config.yaml
n_layer: 11
d_model: 576
n_head: 9
n_kv_head: 9
head_dim: 64
d_mlp: 2304
vocab_size: 32768
activation: "tanh_gelu"
norm: "layernorm"
norm_place: "pre"
norm_eps: 1e-06
positions: "learned"
qk_norm: false
attn_scale: 0.125
bias: "all"
tie_embeddings: true
parallel_block: false
init: "normal"
init_std_qkv: 0.015
init_std_o: 0.0032
init_std_up: 0.015
init_std_down: 0.0032
optimizer: "muon_variant"
lr: 0.000965
lr_mult_o: 0.868
beta1: 0.95
lr_head: 0.00578
grad_clip: 1.0
warmup_steps: 200
schedule: "wsd"
decay_fraction: 0.822
decay_shape: "linear"
final_lr_fraction: 0.0
batch_tokens: 131072
seq_len: 2048
doc_mask: true
z_loss: 0.0001
train_tokens: 501400000
steps: 3826
dataset: "wikipedia_en"
MLP neurons of a small language model. Each row is named by its layer, matrix (down: output weights) and neuron, and shows model dimensions 384-575. Each number is 128 + 24 x the weight over its row's rms, rounded and kept within 0 to 255. Numbers have three digits each.
A block is one neuron, or neurons of one layer that tend to fire together. After each block is what it responds to, as a language model described it from the Wikipedia text at the highest values.

L8.down651:099129128144126125134118102117135086134088149125099144086099096113105137112191104108114136111176135152153114100115157171112104132087125133129091096083121107151133133178105137116136145162149126113109091119104098144134140101141091128139150165129132125152154149196133130123149134134136114121150109150106146086123144103131130128077135121154113074140166142124165101108124131111158156139118133133110155135134115181097135088099124104119140129179127137146157088108128129087123174157132089120177129138133131166140154069146133122090155183123115126153142114120131168131123107149137122154
L8.down2297:087123160115124116154099137111115074129173124121132115096146125161144122134120143115138145171156108150105149136118124103142126140119142113129163146085160125164137167168126139130139147144112109146155126141145166091152117090149128122143144182140175096147116132154112118162107125092128157123126164146109130102145139087163085152124112163152107095107135137111112103150161122138098128144159124134148106088137138127061183144124128137148148163139110108164141106119137116123091175140125111130121180116090135126101169117125158127137145102100120125120145099134112133103128160168150148105
Description: Separators just before a number in tables and statistics, like the decimal point in 16.3%, a table pipe before a score, or commas between set scores.

L7.down1:156092071126129096121168104118156122148136124148096147126133123165079106122154166137126099113150117142112119148117096149149141139080155187107124136106130102143176165069116125083115094099095169139126189090157136083110126117114131114169162116109135162099119123126139106135161141114102167129121154070114127198130170122112121148130122118104110116127124165119144170121108123113083124196133133102159105118164146107110135143139167128130152106111109109114125138145180099125104164152100130123097146084165122170138096105166131165126159129149109135150152111143133118124131138111137121141
L7.down232:133126167125059146136127133097130115137169140124150117140098107122145118138093161118139126147158135121121158151115132097130150120114141147155135076107116154178109086136143127170125138087125127153149077139138128146131152085109088149144169109123153115122130124153126083148136081100177139162111123117118141080123160179163069135088170128120154126167116151088145098102125099106141094144134143129121138112159096087117125148146172110096126158164152101131110156135119101146145157104102113143076134128126128168074157151099125107104134134107122139120127116079136123122121131153104130133
L7.down1827:116098135112119085152121176123164135087119094116118109133118154140069155125153152161127099101097124100104146113095174143135122141178110091217111125079145131113115132156156128116127129092144126134088164177118129133148156120090148104108150137141123074161125138123151069154120160098149108095110127153093143129087137131147141161127148124135107134117134114135117130161116120126100103124135152086113139138095115106153159178145134131095135167119120137120132175112133111158128121107104137126143119113123126131056159132128109093128157121119074128147093144129113131126111131123094125137
L7.down2217:109132131112145145142105093175172122069052088120089144159128125110126133152132131125113168080106107143127105102158135155169112127170120155124148145126119132085159110093175174127133130127137128075145175134131127166115164155124159144116150130150139143130097115125159147162142147141188134176125110116137135113139112106156187139179118104143157107132162105151098103140091116115180123106156112105086108126113070112136124084133100148142109121143148177142155155173131122109152185138095158126127140138150135094136123092119107162169092103119115162140117151121154120063167166133128147129
Description: Connective or verb tokens that open the second part of a sentence, often after a comma or relative pronoun, such as only, with, resulted, However.

L8.down22:126137130151130136136166114128154127120118105120141139161117144170143117189123141120137096148133133109061126115134071146120111121098091096151094108100129106127153112145153153132122168099140113098162137132121095132134086127136155108145123114110113148140115117138122142080128074128131116121136161148176177097104137143117097154092093166123121134127143171128088094114104155114147118131157133143136102114105102173083154141110160126137128162114129164099126136137174121105135124091130091128105133130079167174136148123129142152111129139116139164112136146135112190112069123119107153133
L8.down44:139113124140119145118144147128140142112129139108117150171138145165149110086111136138171130164150134175092159099145171112115125113099119100107143133091108115143166135127154105138108151095150135122098101115121113119113117150140120107126162118140153176102073158145113086087150135133136123114192148148152142116136114167133141125127120128150132165100143127139113148122133135130160156128122155177126087122066135196127127127125137092119116164148093134134137151126138150127147111119138118108119163174176122079114114112094096088109148072117160135143156150156075109103120131171124111129
Description: Word just before an expected bare verb, such as infinitive "to", modals, adverbs, or subject nouns and pronouns (able to, cells do, they are).

L7.down819:128103136103119112100113114171111131108112168145148162151122121177143125154130128139107067119164135158101136138167140094157136127134105092133129152124140158112108164102158119155104123107127076117160106165119097114128108154131163149161176193144123146165110137114146137093130126139126119157161155120188149093136156138146142144105129143140097146114139122130135145135162140122139094091145103129122093135129106150130112114125126113140108143130073140139121165124141120079147084106133136144123173153085145123142139151160141150141134164119138131132149134154108143121055138094080139115
L7.down1280:081126152116088137106128117143102160131125114119133141176128180142127155088181072102089112109109129178136122134147100121137105131120109126122097127095147160123150150154115127130137162133111099154135095123139120118108192109141112092097167153168128138119152166143131125073112067145189142107113120144127111103172118126142138132163126172116155083155104119133130097119143180146131116113110141174136120167176086203133124147142145072124147112136139120108127157131171141098097118098155109101115098156117087170169170158125139137143147080118101111144160136129119150132098106096117151101
L7.down1562:110141158136130142164135132069118095172127135108092116108186133166098086119100123135146102133094144118111139112156173176103165161148119106171130107109116144143115119116133087157149098155121158128158099102162095135133125147093135095108076114138133118097120110092130115100132147082149134135156113109134162102147158144123120137127141146147132128131086204130121151158136127142134161134128086174133124102089090178166149127180149105162151171140120140135121183132134171124125170113132126103188138123102157117141134118107119084129136115131119112127140163130069084115096134102101160116
L7.down2262:105169148135114156129116097084139132116117129140123154176183123155119100139121125118149092156104150131103136123122125160091142120121144109099116139107114099140123122115098118107128124154108145108180116140126129146152145111151095161110113164115110147135087140085147158075115117112114111122191138133162180110143101142112124169113131159122128124087114124131116107111139183114155127133141125139121076126120111193098168124142116097098107148117118179139123154097125134095138133127117078155127158156139171149131143170125161104107146125067115148115125172141104134126094101152109142105
Description: The word right before a bare verb: infinitive "to", modals (can, would, will, may), "not", or adverbs/pronouns between auxiliary and verb, e.g. "able to incorporate", "could not get", "will simply function".

L7.down332:097128109119113135126136151134103151127071091145135134138142142098141105115058136140112108111127134091145125121124101107119120136099150150161120105104153112171129152088114095174150153162128118138189142129084132098149132144085121160111131124150123133148103139117133104119097109127134151093103164153160154086137157102112171114181125104143106138180153120165124148081120140158153129100139157164120176152131114086115124107138163098125122161125165125180133155160134102139123142105082096149118146165124136119157178128102111121083138133107108124109126138127111104115113095152124096142
L7.down778:119147119161157112092155105133145100126142158126121127141108066158117109139139149166123100151077112084125126134129140112135118141160087129143145128127174124165120122129133099171122159117130118155132108127126150108147127116139141169082129129113133116125107123175137123102136155127156104200136128133098175071159168121098067118140088126117139095131132178121143130181118146146137085161136113080119186111091128109118127111146107097128145180116143104148130087109130133140146117131140101116131165139087149156104158168137134157148173123110132118156128152132099177131157162127132143157
L7.down1275:140112170119075124141116104134100160114135086155132149141121134091127139150145123137133124123092132112132140150141113140103187152171118105177103103148152134137085074147095174155106155191147114130155153105094115139146096090117133141150128154102123129138133104095132110149101137119098141128151128092090160118149105126100130121145125160116147169144140087119146170106106182113171118149135150120131102152086116118147084104146110124134072141149160141144110140167123158155131130160139136176135103136148112139116137130103178146094135120161148128143150130163096138147155131133116120153
L7.down1930:138151101120095150147160160095136113096181092120099116123141115108125127117156131117127100123100212117129138092093131103135124125114130109108130124106136153150131127126107111162191149120152121104120139114166121155130124120083091129133112153124091112101145124130162156144101135134129112127145083134155188121145149137088145129109166126078117142119099133112095136138084113138150116141062103153150110165134077155091102143180186168069140112086156110130120128182149139148130119141120109077147095129127095156130164131120113114094137156112125112162125130092116148159163115130100105107
Description: Tokens inside multi-digit numbers where more digits must follow, mostly decimal points in stats and the first three digits of years: 44.9, 1920.

L4.down135:142126094090109159107129133142130133143130148151102122084138114096167128162179094134108106109150129147133128159109141096120101107157111111125144094150127138107116096111119103179084126144114144154144132143137126077127136128134170163095178156082100127172149107117141137159143123143122189125130106134119149134161128112145132123121189106121141118128174130139126129162131117107127167125161108115171086106123124106113134118140117129112120120122103123147132173150120146104078114157114107127126113141120125118138158100171103122109156117114105131131122108098119161111078107148118102145
L4.down199:132133101131146137152102127126157129101146122098109090133101156108094105121159116163164173151109112125151107070111128153138166072158126117104136109133067146179118125099130144117129095133146148129135086127153141098141107132106094148112114117095083156163106127115145143163137119151123108116116146126104158154137123125125144123135095135139172164092133088140107163153112131132143154139068099113108126164162132151176128104128120145121106137142125123165133093137127121126116107144133108166129147116119185103099134133155160164110100117135081104112118142140100135098093131127131125122
L4.down946:155079147141115135124142131129146158134138142167116122130117113134140134168120113128092079164121123199136139087106112100157102134134140065174115111090174137144101079097130102125154126088184130142163146180102116123130119135114117150119120156125128120122118125100143131133147131154152135129128148161114152105116134114138066100080114107109145118127118110118115108122148124167131113123102118131139124130114105120126087059144125126107168111120130156110129185139122105155136171147127106143107150117126104155099135134082109128124128096149117120123132078132138149137140125078102093172
L4.down1324:142137129099155163168123128113137165124178130149130166135113151131132139132134153083141116108128161138105088139156115120158135140138143136120144131152106128093084102117140097123130144150158121158157140121126114133154123116128138127129147096103125139123132087148141132102129107157132113160091139124151160129062152117110137091109141117143103137114113124128128156124121075097085113133082144143187160129106119102141115107148171097151134109120147145156127144105093117159125094098116197111175111115174147134165134095146139148159151153130163162126129159158152162099116110170076147131
L4.down1335:127098172166125111154130141130126122157132151138156137121128180176130163134144125118126134148098130065130136136144096092148113134148139113095107132148122104135169127133124130148108114092133176128137108118094125134208089123181097132096115103121142126120146143139108149141111099104105105155171137123119150084140129148156133123089123075134095117176090117118108105159142102086137114087143141107166124091120123115150087132131132139111095084153106123111097145176126114117127117118114148107139115144129141144146125125138101163096139158178129160114167159167134100092160116113144173121
L4.down1451:114079164117116150150168163122157147124145124109135139101132104140091145178128095156117112131112120119162121097116112142150119162116147120134172092132150101162117135085110159133118076116145122126125109103182113151101143122159137155136085139128110134135133129109148132082122129181099108140167128137117117117134094125120131150096149148144141164152077104123115185168159139150124174134126179140112094079116108095095153114147100136135093057087128134146163098129184139144103173165157137120143113113133093107134132162114142104108088169162104145102136105121104095119137091157127147104
L4.down1883:178132119119140136184143150124181151102128111099117090139123143172098111126140101117126100107136114117116166131142135118131150154124135105131120132143134159105162088135117139174122104127142165117149147135143138137119112094135124125116143120137158104070074156151135128171112099141118135172137137167086101161118119125125122119137110118100088174116096091136160064162092095110118119131146104099108137122122093170101143101120135126154120169145159136145146114151115124113092155099197093108141090089133168091106135140154111119121079143126132160128128178132113129123145169122120118080
L4.down2049:130098172069116145138143089099139115171147133097122106101087151184156115118135090111161157161115103099092131108114191125130148143161158129095082138091148139106153109146108156159148093112157138120127129134133135132117083153116082097141105143128119126123109124111141123133142125116142096101129159114131099156143089169135128122124142135130110154135109125142127120115079117125131123108132107085077117150097110155137138123139132186124108113108135130132146174135112109135148152134152157124140162132116172120124131170078113118165120097119134110107100172122154125135106121155165133100
Description: Fires on "and" (sometimes a comma, "only", "as") right after a comma, continuing a sentence with a new clause or final list item: ", and the license…", ", and July 24".

L4.down46:158129104146156105114101093154155119120110126129160089106139146185086127171133120123092076098178118122107122151139114137124103131135144075156103106130123116098155112129150101152132134108163129158097138160114180114130155132101112122132123122154135106072108146125133147132117118136144135150130127130128124106127158124121102119111154132119102133104133149101126120131136107105156103145148157091121105126074140095126112170121082089153163137150170162101119166101147141115113109120119212166159108121104134146140108090105143106172134135105163126070111137178121132107117122102108131148
L4.down745:124133101115123124159130110109142150129152130089150141138097122126104124114123147124205078138128086143081155138131150110101096154111132134135097123132126158136127176118102124137126135164142144154119099095076137101150148107174127125132186083158136135112133187151102105166137105087090077129112091091152121128140144140130132092150157112141129134086147095111131133127149153139155150124087135140132157123134169117153132130136095102115102100097132114104152127107116116144142143107089086094130128138161156136102149095140123073143153170149107105122103131145142143140124121146129134108
L4.down759:126134081134125133138157088139101087108185110162119163148126123202109124125169160135111122135114146094092134097118133141116130124097129121110095123143129101143194097101101049154152128136093131124142120148126147133113147102143117124093159156142171172148096123134154129103127129109137108168129086091109161120119110084124120126108112092123115122102127115127138136148157109105160138082165131147125108136098155135109122131138129127112083124107107144155119144103115121109126101107116148149126118151141170135153131124144123118160136137113165133093138102140136139100147131164105139119
L4.down760:133171106121128150168160130163107177107124150175136149113112121124092117120111136136138122125109162150112160124177043123087155174159170140128114120108142078107155150102133149124102124106104081141119140145148115105119111134140111115141128142130115182127098119155123115115108120141165136083153118124164191154134135147094127149088107116122071153149147131128109114157102090122074116153155152147140129083150119148126092110116126137109121119137133134132136170117141141119130107095156135108160130134130148140120103099117135139084109121135153096127090162173119164112098127148101141064
L4.down1200:124121154108136147146155100197094103078135116132137124130127132172084113147110161115135149137138131113161141127113119132092108207088092154098095060116086133132144104126118113154205149122119133120134130139067115128084108134157115095149146102138098092134138125148151139135161142141131146095105120141105148134127135110089157123139097120114116136112168162111126142135143077114143139156118133117125128095156120130147158138115169142117154129127121110085083145148138160148088170155111114151117087116120166104128113082185100133131134136175125108124137087126120129152092125124147109090
L4.down1606:145144138142122112132094130110133143141152141128124104130128136140099091124125111090127088124103103105131142116119134129125132169112121142133149147170149167103129180088131103112161165151092122120131116157116152115152142154144114128116164122120091161151115127131139135127138116098117135166133129121150133146102126110142099102091118140115150132151142155103096091093147138119113128089116131135143113122103159114113127134099161124137145167085181160163130165148138124102165151139114148099132157130114103123122121076115119099143098157136097090085104166148111115128128110109114106146
L4.down2206:168094126107074109135123109089132159167109144119133096146102136073175138119143147140116116113139094120076081170100100192131182134151137118124140117143127145103155143129129153101133157116154128160118158113148139117172108150099137133122113131113107114110151115095131113133112090116117098119081158103091124131084116094122185097176115140153119136169086152103098132159131129112103082167126149122168155140146135131143128124079190116111172105106118134113144084104144145180108108124116136120142075103126125157134139105140115138151123127139122130138152104099131170108110104112103144145
L4.down2267:103151129122118142151110144103156130165161128093116126123114104114128149155151122103117154157144139143153159131124104159145168131122178133171139136102128120117104134121106127139145121121123143121104170145145118124156123119118119155128119132155103117089148118132105139145143141152127141103132134145119125148087114132123140154122096084117139139105104149129116120143110175167129128138104132094134145144145097103123168136164156121134155160139199162143112145130098114138101115163136177124138121135142135115082101090102173150140138115138126143122138155143096140108156101128073107192
Description: The word "to" (sometimes "for", "of", "not", "be") that introduces a verb phrase after a noun, adjective or verb, as in "difficult to", "a way to", "in order to".

L4.down333:191152133163121122137133125121128136173127135124113120114152142128144151122173118148157143133162174098123144156111131072096128165082119113151085069120126149124124122101143143118117121131097129127136108089145150107098131104092131107133139101116138099130164125152128099104121097117126145116129102123160130159151122151118136091111165099140175114123150128130138158138114130125121122123103150110168091154110143106144103111122105084132188116124121109125118151081099166124114134087118118124128137126122152112129134132105163162112125134129111150198154128171111123124099136158127143163
L4.down377:156073170157104155145086088117094146146136172129114095127128173159153126111096192137150132111129177113125143156114099113089127139144137127104126108126145136143094126078142143152093121105113093155141115148127132160124132133125130134130117137189165136126145132112118169118100082129134126115122117076158124140177112130146142104140116140187121108148110136166140168137142116135155107141129121110142148124132092116147126084143083164106153167174134126112141146115143108139119125121115117120181143143134124116103139110086141120110140093121118153098064138146121104134147166139124100169
L4.down1230:159110144091090116120101129112162123107081156110150133127145142146128117113158165126168154154131163133171153147107142122088100120089121136122126124033120145124124118114153117074113079144138133079140128121129143123146157142145135099104145108148102125135119145142110146110133133145148160110097142110110117155121134151150125116141083121124134131139153156134120119100147137110132112126164123163139143134151130174118141134105093179139158101107109110084110131156173150137148115118127159087107139102125133149107139162079139135092152146106130119137127106109113142142163094123150118136
L4.down1254:145093137136105117153113131147131139129099136113123151117118158116158167117106148119134125146140112127126136125101177133141121128122105134094142175148144092175110123092127146095137095139159137118100113158132115164100122148136100139099119139155159098091079118187118165128106125105139146140150164076134143143136138115124100111144058140128151162116116156146111096148103049102107135182148094129146087176142111137139135145132093178134121147142088092099135126125165120111139130082123126140120111115110077120124170159194140104078135113152119087143113094119101110149150127149101125142
L4.down1633:121116123083134147124133131141173153126155135139137144132106142100140123174187181099155156154110162133105122088107137155130196131097142129130143112144077130156092170106131107121120132145133096132138100178121113094137129100108094147128144097144064107121119122119145109076129099145137155118111154123144127130136120153153122117142142106151131166125124117090122121146099126139134118099140110130125105162112124086144129133129094166160120110112091162145139123141113096181154110155134131096131128107132106131168118161139107092127131105124165130161127139084097131125108107186151162122
L4.down1818:136109126117147108178115140161171148095110123139099110118079132150122109122148098135123106135185101104130126135153075123140079103146115135125132088135096158123107080141147111138143129133142139137107138101096122113099084164129092159097143108090135130066133130116146148157129174118147132116120118143107140198085182110135103091108105136137105121121109148099105137136102181130161113151147111118146101151098119134159106094096155109128149106150127163152122132139110163105139175143111116126120144132135133122122143138111149106088125170132108120129157150080126122154117075104142143161
L4.down1824:124110155130074102106111117154127106124098141133143151065150152096117114169126121123120124109164126133154171168075100120146118089065091121186132132122163130101147125093098130141076155132129120116101117111112133160102148135111122134130135106105105102131156160111119102096106146110145121136111118142162130151152143161131118126144122097125110099103107158127112125114127112125124083118141121111166096094162155115150135106100167100068111062085108133093094063122153145165189164128148119123101128110109123153188168086129137126095169136117161106128120127111142163096090120133136122143
L4.down2263:139126096136132146104121104105104130126091118114133189169107165136152110138097150111129138167157171102110122073138104106077112077124116092122137118133123148146104130121140136121159141116151137124147148145142177125153116112113136093184106114145116148097122105138117154151152158112111108148098133084149109102097113101103092142135092141140085148165140104112105164154131091164136116110127081173145079162133121112129149183132143156124141166152149125122112125087138084106137112150158128164132135104155129130175177116125094121143143151118120130099114127133119117142173167146154115129
Description: The apostrophe right after a name or noun, before the possessive s, as in Madonna's, Spin's, the Moon's, Notts County's; occasionally the minute mark in football scores.

L4.down150:119131078160148151141123078124165132073101120115103106124118190106118114121094117154149101094106127162117189176114142119126140097111131119167130132123122140132108109125113137155130139128142142143120105123099115156165157119121117134107147121155165107097154091174129103152108130120155159148165096147164157111095130110110166149110144145152138095136157165139133131112110127115100092113159122114162102154107115121093156152094133113147126106122149092098131149092107131131083167105143090129119107107147095182134107123125148125091145141114139121165170156181145139105112097094149128074
L4.down289:145103081121109168136145139117121124131129119150132134148119155111154132124076179133104104109133123069133100139126123166149165144123110123147123127097145140136151156121137078104144114098169076115136159123164086142143101117110124129129140177109150123046118171143171133135122096120120143136100174143137144107148086152100091142140147080118175099138118149116131110107129130111098084079122111152134111177132120111137086130133139123097127116156098102130094107158081137154139104135105142114108115148181183176132135114143083141142171127160134094132104137158133106128155132140107090141
L4.down347:129129105132169133159137103165168092108128168168153108119160153134119122156125169149163137147140137151128126092093131133150108099149109129132087147118112124093123105106141105167101166123115110094119126100147144095126104068160111122142123135178087101093140129133137172097125165134119153084153142128137082148111133120112112145120124130138095116129138130097127128124136120189148155096160140118117095139144158096153124160142121113170160118135119098119126125092158136170112147136113111153123106151142137132151136089137124125100102148143130150138123080144091097152172162126118119146
L4.down1184:137156161136070082145144159101164110147131122095137112178150170096132122139096125128126161120123172106139100145056134116159121096113126091156120126156127123141113133160160157124126100094119115096136092148161120108116170131119149141134133116093089086124138128111109132126113113120130132129088110125137159105133143102092135119101122111133120141102130163101103094108110128128108144150162132135174128110101153136127113129067128153163166142133111139094097137140153111126117124096115147115121117156136105104127099132133126116095172124167141106089118129084129082112116137124088158137
L4.down1272:117130092165108152073114150133135155081136145131143135156144156121126111092097165121169155144162131161092159124081133157175121122120181152127192146136168145148170163098129145079088132136099145160118110152137179124162164148162139109118087089076123129132163146151109138124170115136148131129115166086126100125126110140146168140128138167109149111147107144110122120116111131118138123145105125138166128119111145141135117086105172109113174082105167126129143152145136086100102140184151143112132131124125116145133107118142124090092111081173162119114092109120138132117133089110133079107
L4.down1469:118143127141137113098161130153174113100127138145122154120125099165100097103126088124056125105111173113120138144086121152143128160111129137100162152151133137071130135099168101115111118169148134154139158133143095127114121111120126126116137167135131146135090148105102072148117142114136140142120139138103121088134165125120122137133116097132158125157115137135111102111095118119118126148111150129152095143103075128149062107151104144138141129132174125145144163098129124135104115118139091128155147160104156120117120135148153132124221151164111135152136148118124123153130157099112127111
L4.down1603:112111084157105113131153149183098163127125116117149118131115154151118075134127180145122113175151111171125117154103155128147108167144127115164130129135129130129124142172130119160103127119168160150092107133143099128103119069122122100190096119130133118129138138107094149123142104135144160120131137121124142131157085115155113142122115108147097151117136120155113147108143128150086151126126100135121123112145133145104111129141134130101132133059111102120145158099115130147135134115103166108129160135097161122152099072139092132151125135129083130157145151136090132166152178122136065162
L4.down2260:163126121119149116123153126123131127115133175125108126133143123132139123072122129147123096106145131128093142138140116130124088142103149135143137132130138163114159106103138120132120137133112162162125098152133117146165127144100182118093116123112160143102109125120112133204131129156109143093172094152097132118119121127124090121126152095131095119090115129141136127142124132166084121108123107097047114151122115110124086136161140168111089086142099130129154143136105136132111153094126134149109144118109144112172132137102130120112125120075128147182104168122134120107113128137129098163
Description: Tokens inside number-dense Wikipedia text such as census demographics and data tables: decimal points in percentages, "every" in "For every 100 females", table cells.

L7.down146:117095159129178160135162126125121130153169122127138126122161146123153120162105155142093116117086144116153135164103137121142119156129132129105116126131172101152108089100140170122092128108125135148093155102139138137153129165088136151123146135094128137168134130153108132135134101135128148100074150137178135081111122113165106131111107103137159132125165175105135141133135129156094121134166147116113089077096128157128137122136183131119117117141145142125134101114098136109139154108128128112146097140095085145083113165133108158113135105146164159124136066101094111105149133160096150130
L7.down449:107112142150166142114103159153176148115118112111163103126124131147163163102124165126162094091100100057122115138133110118121166138124139161158089111169151125098122104105131125090118154125122142163115127131120115079102128183123119121138132123100142132108124143166162153110131113173131117155116091130161145092140116090133118113115113144080113137131132125110112123138147118078118137122143130146158144108149126124177131147111122136112133101124142127115111156131148065106130100094113137090171094139119111131164117119115126126157126101111145124108131139137196117116121072121118144083
L7.down1276:136107139141114104136111101129138149146083124138087122123159154145167125159177126154116162136123153103159144159098110097096110124145100123131119134110118132106149126123168115115120115157121119144115153126132166164117153146110116109140138198115121129128115103144108106105080095158118107144170165124176128186141126110169146113134107103150158128140135105130112100103147077107113121069144164166144112108120130102160154134097100148121108115107147128195129200124137124137139122121119139147131123113130127148103107135120127112135166145118081153104136079160116095118112171119140128142
L7.down2264:132135142138156152131134104145128094162149128152124116126153171134093131115171164157149099191106116099091126143141113082159161152105147095129127133148163143127123101080125134178139114102147131098112123149093122097107156138120119128131130161127119126083152129174148112127173123101132108141132112142123109153180130124115119167152112124128136161082174151115165112143132103138105096109153152134150118104088173228117165135137127127131134108158141139077136139082118106160110116114108116138144144108109128197117114141155125135131104146077175142109149126134109122109106075139168117143
Description: Apostrophe right after a noun, mostly in possessive 's, especially organisation or group nouns: company's, film's, team's, squadron's; sometimes contractions (he's, he'd).

L8.down97:117128180166147128111151157120102100147141135141155088132111102176153097107103138127121114128135120148109138153147128191119172124127153119094072120115147123146163161130141111142146161134112138058144114143128121157148164097126139122119165133129096165132167145149098141140161141136180107125147120143132165096165168143057113082141102071142130126100138132143158137161155137089130157087107170109146111145126124123129116109101183130120133129133110126153135173111157213131100099120129093127119133124067109143145120076084135089099105118136157117161163115135112131157137107126098141130
L8.down710:117117128110088123139102144091138089103160123109152139127136112158169156126142119129148141136117149155121178105135124151110137099130174110172137105116130145137143142158087106160106127116115124107088129098127121169107143183096113147113179140150131124129133122119139139087131182109141123159107111145123113143116123127107117085061111122114097146103134107134101173083099146106150125125156117146133112090150134142125111129134159121111100103119135146104165210131168108132146117123166153121123124151128095123104103129112115139112105156115134141133119103116112084091103188108111142114
Description: Token just before a main verb, such as subject pronouns, "then", "and", "to", modals or adverbs, mostly in biographies (he then became).

L8.down57:118075102146126129122178109122131110129108157111152121139107157119133119149139173162107102151120155110109112132072110096141144113072109110135152128132120135127104111146146123129137160165106129131122085152095102101153121156122177107135151137161094104118115156138159135192137112152131099166130124124133197137150138104089112114076087107133144099136162110093120104126133129089153111117130137155143121127103152163131142135140099141135124146163095129107128202098161131114111132121113127105111139134121145141127141128170106152086121091166139166143122110148096173152132133128104120132
L8.down625:201112194109136124115141142163151095120166138096106123106123109127149138111114112139118133117150119099140108134108090144131141150120136145133141172122163148140140123092126119122136138147158166160132114104080138156108118130129145145120128141124114114119078122113153133125128112067087112125093138089159117098174164138120088117131130163076154112085184111156162104159157156139131105172141087125110077083123146135128135156114088134078103110129149138145151103130109119115150129130149140117087126109140133145128130133125172120106111114150083105106146118111136142143163169080083123144
Description: The apostrophe right after a proper noun, just before a possessive s, as in Philip's, Wallachia's, Pompey's; occasionally mid-word pieces of rare names.